python train.py --learning_rate=0.0011 --beta1=0.9 --warmup_steps=275
MLP neurons of a small language model. Each row is named by its layer, matrix (gate and up: input weights) and neuron, and shows model dimensions 16-271. Each number is 128 + 32 x the weight over its row's rms, rounded and kept within 0 to 255. Numbers have three digits each. A neuron's up and down rows have the sign that makes its largest values positive.
Before each neuron's rows, "fires on" lists the tokens most often at its 100 highest values on Wikipedia text that the model never trained on. A number after a token or word is its count.

fires on: "| " 36, "This " 11, "\n\n" 8, "5 " 5
L5.gate19:118135084158148132101184109134137093149108182087071176136102160147168050120134157135152153137094107153137106101132139138160150199132132134087172103149131109121173107092111159158158117051121102121034208106116122114114141144202184094137110164135120134099149121174110073072091139128146136097116130069104130158108201167142163156107145156100101117160121149098083089101148102143103128166133152161133090130104145153134142125177108152171157187131090116155215099154170076113095148111151160101144117129129125067141098134160159119138134196131153158125144089166117119125129117079083124088172122166139154158210134125194146198086182118159115099106115166130109197120174102163098162124107126132149190116139149113148084126193121130139098172135082110107085132150137134095170152083133091
L5.up19:129130150155102117149152117167131144138118145112139086153058153096122086135118090153149164129110059105147147106132177126097125085130074111069106134127097074092129157119129123153144144115135104097126139115154123160168197073097150063146184084114146122130134154210047083097129113111129136157132168143130138162125161167087169142100105139070130112176162107188175130151033122142120058148135107161200134129100106135095133096134084146105156162106155085158184156075173090160135104078138164143180096076163166100140116115131122065134184133062168087164145080120153079157128101173079083125149102155120147126147156088194090130145135095090089111149082132125073155096144125106143069131172115098178145101153202129137144178116088215139112158100184135165123135170155109138133125165157137

fires on: "| " 33, ": " 12, "of " 7, "– " 6, "; " 4, "-" 4
L10.gate432:136103184117093117114163133141104198103107133079128140121151100168081087123123113127050058152150144117153157142192129135193112127093105180146155151100134116154160150143131108088114115085129192139145099186090137144088111106139136104110178194146113120148128177110090101156053121137169129097128184068133176088068138140088145127103216167123117158085163151089065132154139171174097099116171153130124103095131145156170117167150091130130144137148110112130166112205142143161161098172107113139123180147122164130175180132119117093168159223129151133152117148124129109163094167125101141105113112148163108167142117079119159101105146162152163126109163145140174134122132129075147123106148109159152149160176098142136117134127104166126099102072125109154122113133095067083135152037196090
L10.up432:156139146095121107102137113162116106141095124144099147151179102157112121169087138113148080108132140102161135125154199119144075112111069186087134110107106100159150093174129073024098081085121154181163168173156130099110111075078098130115101138105079130118128202139097146184094154176123126108152114138058128108065065127042124135154133090113128112132156108114082099160084151091186079168114145171077158143156086148161079126082129110129108150190140131119157091187120108162090110128136127112119143191161117150150173110158110140091183191115094131112038135123129131100124130081130157158117139150209125074136163111099135134119184104061103136137130136129203159135112134107096132135114101127139146111053156054138073137089174073138095119103134153124167154103073153106110122096190146

fires on: "as " 32, "of " 24, ": " 8, "." 7
L8.gate321:167096151111119140110119167146092140134118089115108156122176086114084150134145149150176145150199169118155175121106145110094148112115113129131131150092088140181110107138183141208098129053102140109120137122177161131149186111125141092101170123130134131117165130094053172134106099153168145119162093164124145079156132118106202175136194132086184121130145134077099163170158167187175083077071119117140118069117170146143156123171139117195122126111115150127070119169174120152121138142161083155161095095123089021089138080077094119136128127139135140112123149171135133143163171141126137109131174142167122133106125130171117118150147147135161147148047089095149121125144123163122107141201091114158186177212074103157159143100122150203136093107180095133103121153111143119108117109152148
L8.up321:073106135115100099142180152115102227115160133127209162112099149094115200122130122145106050137167160092080110131148034098096111110094142090178060132095180127131126113183118133102130128146117102123123090116096102145096154069156143115122121109030152128125157108133193121130157102104118120154164132094135194137154152140164114163123156111115104153080140134135097094083120132139078101131191133106177124161174110143149057163144032069176074126136088148146124086168114160132141111137163167128086161159141135086128096114120151101145036113098120127148229123150107126116175146131062175184164155151164113146129102079144166133126150117138129158182145087175105148148113107159143081117131152159195151108141137170106086191137119150132172151146071123061104124123137161151084100093104074

fires on: ", " 23, "years " 10, "0 " 10, "8 " 7, "5 " 7, "4 " 7
L6.gate637:130134118090104109101078102114140073171116114099132075120134148141140051109105089162164124160107103072079160154152111134081125087188066119094090098143153149163156204147077074140152138162155131151152097119149164121144127118122147040168154158065185131148115072082183120148147125145111154111164165157202255134142183124152167118106115141159075072102134136169101090164135139090087107132085096116146180136101157092139133121143136145190196099103099155115192133152086164103145121088120193093166139073082171124157160099124146098120146131148066203153162124116144137108074119037109132177170111166126098125156136113148110173164119073162105140161066114137055122123143131120137137196116159124073142203140111082153114134154138135154149151139157171144127104149136118111205171073134151
L6.up637:093085126113194158096098137116156146029136181134103091153104152132113062146117128137143158141091056155147134147150133150192132166093117140126115124094117095099165125068116123153142044172075152160160062126098156119110141135099108206092119134163164097151123093073138203124193136149122181164123079154111168100093158118140098157097134135163095125084128126144094157081088090126127100133133167129105134181123134183136078174174176149144158023188081146173086089073103183092133112204104079121142152131108114132141046155154144157139143120089110149142201123155082144119149120147063115133107130072111151107104139136092141120120111134122128097128149128120076120126147132124133153102122158185090133173167117124134135066149157161052063138145095119151188086133126096061194118119084108

fires on: ": " 29, "| " 27, "-" 18, "to " 9, "s " 5
L6.gate311:157082095130128093158193149149133177109076114133102166097101104149147121116143118106106101138182180156118156131124144090158107085127167151175113125097074134108127128185116115111147081144115126181102158163052122153093109041129120107129178134146069131175126170155153125201117128159134044086145144107124179109104134107107084159117143164164128092069154144109105092137127078111096094089151140199093134135113054074196168162187084104174160102128114106106097146174123099136116120098149117189108120138162165078107193111178124104136126136105102144173149088123122150095194154133053124101113158125144131120140113103120111068126129185113122090145151149131136138097166068156133146141125083163125186110122167122120128106133068068162151160114131132127158137140158135143176170093134052
L6.up311:141130104190153119127126160154137094122123153127095096088110094171099204062127060032116101126186148161106125101130177093111110150127147141137125134096062113188133130134168134120144105121111133112083181138133116098146131035121102093075129119132114102102166110116154143177101138123116120123138074146132113116103088119138107147153174145170181166108131205151137126141143143158142184140137151129153148151155060112109134124175050138113113128171081140100170103183177133157131143134129133154108141145109115112105108166142171149114136112119055133141079202122137127132101168150118196093119119105121107162107121061128154053129102139112132058113152169202170097128097141108110099125181072115169115141179135117150174124112162094145130055098154149157150136138129162125173114094197165

fires on: ": " 27, "between " 20, "\n" 9, "ing " 8, "From " 7, "On " 6
L5.gate786:145192086110135176127129143144084174130210133081158148097133082141147129114084107149165102115153083142163221141156096111110124138207096125121111102101098090144123091157156071109178085069172116104130096107152136075204165119101098145138122179086157110093153084151083130186152131152179153132137101166153167089193105116141118100170239056124111159122100192091129136091144149133105117190129170116147134164128146104131107176170123132136102156172114133103099143133110096084108169152124174111132112170145133146152104107109167118142106127163132101142132124111165138140159125061131106083131137129170140189077143069113099131138160140144128126105128159134104076128202108128098089106151192124135162160169071086067102085148125098151145067119176133138167124149066094131097121128189144
L5.up786:130145190138101099134134143171161087135095142168146067047116158138100135116127170130135116130144136146152098127092092112135131116155126134105184133161106130133084176129159141144156192121136105182131161096121096137136132092127119135132161142089074129140166096140146083098109101110187070116127116197079094127106169091129146127080144090165097086110100146138133102156049205092130135120127165108133194144107097110129168151207134119132133127093146156153090250151150108214108133165089126164144061162112122096098141110131107068185114136145170140150100151135201056132148176129114097091160099077088169129091136133119168169122089081107103153112203141130126117112152157115086037113162150147147116114089113147124121137093069129127123109093140153049077135150085132131151163151140099

fires on: "| " 40, "/ " 10, ": " 5, "Total " 5, "bre" 4
L9.gate830:127109123110094151161080114116141152170168100165142119127145085136118094145079137121135095165186152080169137118109073173110117110138174138081136140172138113122087141180127107110108175135149083085194090140118083109107177094153192144113209111090066108082150075140091104111080111159120120159120078122062138095201125126094113200111168123155124105137130126128205205090063115168195157166059053160165164188115171185133159112118092151178132169110120111112177092157163081126142182135114128152061124171145129111126092112132155140111162087109115183140187121153087093139197114133101153163077096132097120146168105159093147110132097132156090091131162189133143136106068126086107142072130107111145137107102092119149110129133129116163067125104133115124083130110084156118121073125174156
L9.up830:117150108133146196082145136109088109137143145122181147185131125206157136126088133172138080154113126129172134118138183154142090049098181084146136128139186111189144084123155180104153154091193133081166108097156109079185186147115103125095160110066177149134127168149114151118146104143131176160097121124101134151146116188134155094084118110188178119064123122107160127096133191156129133129097106136073111113125136117125131183118129105166156132162129175123053181138107104124126164078120129131101138122166078151107077160175114066152152080059124133156154111180133147134090148144152127044156102091127122125137137139115153102171098156163147143109090086075138085116156150109124142096217148074141126146130057110166161099090106093114129149127099180116141142106143118157131163183136147

fires on: "| " 25, "–" 21, "\n" 19, "\n\n" 11
L7.gate704:152133125105105111111074071141119130149052124122170152156153127087157120120129147082130151105152119128107113137115177135127136104130064162148158170150113044162156124094093150122158092151189133146107168087110118119097169156126155083134142153118107143105074124171148109123208146124080097137065157098105129146098127163149182088148144145152137130095143173146020124140157106123112120141085152098125160162142182163151107058138120200159154177109129120150117133104142097238118178089136133157137122115121154083140147164098204123111194169110144215125090113145104149122144133080078079141098142086110128124100166129166115052160110086149105152086142178118118142177068129121076148039104145145055119146129103145191124126175120135117131156133127119087140105054174136142085135118070133
L7.up704:144148131115091114083105098144058156110133132155132095087097132069101105139100116132139105163130103149181176114151083188105138117183138107052146112130163158123167103120215115148120171131143144152152142108116152177141085122150132135109203156109168082135124125115116151115084071096143083161139132172141155112117138131073165165143136128189162070152147143140157162119129062102121110108066130206197169046102159140151086129142097122110158113095137120083132205100112123175137120183123167115184151160076129130121149109090108141107124100170101100136161065108159140131127060152182115190100133147124189140130149086171174103145155129150155142131203126147077145138127129130114118147151132147151137130138145163130095091122112112156139134134128160065035114094157110159080080211121116

fires on: "= " 31, "; " 22, "of " 20, ": " 13, "| " 6
L7.gate719:102121138144058124103143147106135152114070080185154167046103149097085094105148143082149142131063169208105115088114102130122120127094077101175090092086144090125111098186119120134097182076134093171101125112172064199179166125161130114152137156137177123119152148169132123108142104181150114120163129158121175078147152154088174138095158188085144122092143132099120120105125107132145140102125108140101089116106091119152146145146056142077182141129099138162138189154162109093126136135139123144201161186152103059150167100079141078136119187135149152125153044178136161112151141119129172111168167151095136130137114098132123103085152136134169124194144128139079140132116108155148081152138083123154133104166122127070165150109157158201128114145129153113108088082104172113089091055088135
L7.up719:196071203172129165099115113101093128042138072108138141089148107159147156122122108118084119132151097152137117159188135112104124125091103127173101165105117175077196132141114132167138144085154119202114214122112083168094185102077116126190138164093142140100087131147125153135117089148115145141155131118136140146090152115161154179161174123109162170111106155157107170150123130145066142113070128087129132163130091117119107119193162079108174069151120129155149158172138190254113129165124137110186188061157129124112125133097133139150170176138102168139151074088111154182146153120123124097209133149104210158115121137134139120120249097160138162189142122134100099113119137119130076192172132081105107126110119138115126097128131075166118098148052142128171170161127143108133132087145075

fires on: "Le" 19, "Reser" 10, "Gal" 9, "Valenc" 8, "." 7
L5.gate758:133130178153080112157187162154161141124085146140130124113096169119109114069133077170075108086107164111134087141116096081108100149116134096145099178120169124119095049151122134140126115188141138151120178178135106107122131119180134134099100115147139168179164193128138124124103058185082131130139101165074149108098107107134119158147107155120101126087084129138149109113088167082138116148129142112087130083153198125115135119125159112125113161143134143132118060150114131120107147131134074225151140088142156125132152159127143055130139138085105104129107098100124174142193151114103114224153096153148146096123160142108100135132167024106102142170099102079156079112112130067166074145186116170136150129154107133131084128136082128158095131047163106137140153108121107162103137159073082
L5.up758:178104142097155130140093146130068139093118159128189162116136138122151075082176092169130098120112143136080136100133107144032075072149140063106109112160107104145175116119123151159139115173134111178136102149117124067128112148178065101125108154113148158124198143084186151158080112160147143113135154181143145051101165151082113191078178118152176091122110125106180057122162129136090100176137138127054112136108193159189153139162148057145124132082140130067158087092086144182101137177157068118170140174178137088117106158133165110139067126118135183177110139128146121146126202113136080155180207174129132107074109133091121144132115173168135114107124108150145096139146135180128103112080025129129109177117152081179134136108120116146127157116118106159132115150162087105123175128089113

fires on: "4 " 19, "0 " 14, "6" 14, "2 " 12, "5 " 9, "6 " 7
L6.gate175:103109181070083208115121111157099099097106167108114079151130125129132093105144145127108098146087109095157101154140131090138102131154155147127078157146116097105130180116068120110139141154139144103157137205120097153068152117100154151082163114092147076131184113118173144176170143095108169119118102182162146148119166158137117080121058156112200115202117117110078159118151101097141125152085092165103083143068096105173141138123107132098180161114093118164109112129165143061125081080137155122104144160157154128104087101131092103104205101076084091121131104116144098150100123143127069178137198190184084057142100146125156129148092109098071165151108107099149122104122118102191108144109133128099117146166076141158135137102165135172099202137137176123129086034097058093164156159193106
L6.up175:138128092112112112093121115095124155154146100102137105183149113085153035098182094114103123091098101126079103097133102173124091049138105142143147176122132109072118163075118189163098149131100185141141105135114160161114087119113108146091082151110149160157047139173120181153109126149052144137159122105101133154110122145107118111100141138121135125108051136202071186095158077134109096161112085129125161155057179080192129129103136203085120111138092172142127100107136147140143111120128099155201098143114140112127154118167118133135094168164108090129078077176125151139150124100078146137116188140139149111092141117124093097187096140090158108148125116172143126137110117138179078145084138080078154163121098126112129132070057132107180131106164089107129119132104095118190114133097150

fires on: "\n\n" 55, ". " 26, "\n" 12
L9.gate71:139202125200139077145125138115168115129144159082105176141125134193160104129152101129131122106101093046109121104091145109125129110118123106190109140101118079116130158086155167141080155096155146137101172110158159100110077163157109134091122154137119173113181124105108129107134113157092137133147106085137154140118118209115113133206106109173112148111162131121118138154105152087132079147085150122099146138106163172121133091140147158155107135176165145162105109119116184101187186185120158081088130141094141156090101081100150182175111139167132175095175089082171187101166144119124098120116089137063041165176187124161090097182116156074104150080125127180123163108074111142081207112137179138108119109086166121196046083172161165110106139100130147137157132104141162099150152108118136
L9.up71:130123129157143126134117160127065151138061189172186131083095137119126118126050138142148115089096109181084134131119124165123161157068188090121118168122158173066174144129120122133171138141101137106187131122156037103120137161133057107126120089164122148120133092120141182111124155121173151110164100121078103128136133139141139155148114156084158072141130150094168131179152120169134137116141095177142157187126107186145133137191095140142117104152172143113025146100111078169126129076162185144153155106170136121154179161190117126122133093176116160132097075113125159149136126141159124106119109149161132172171117073093176099145156128104118194224104134089147117146084149146140113153108103106155139151135164147149177108089116160157158150169173168070117127113110116069117114149120141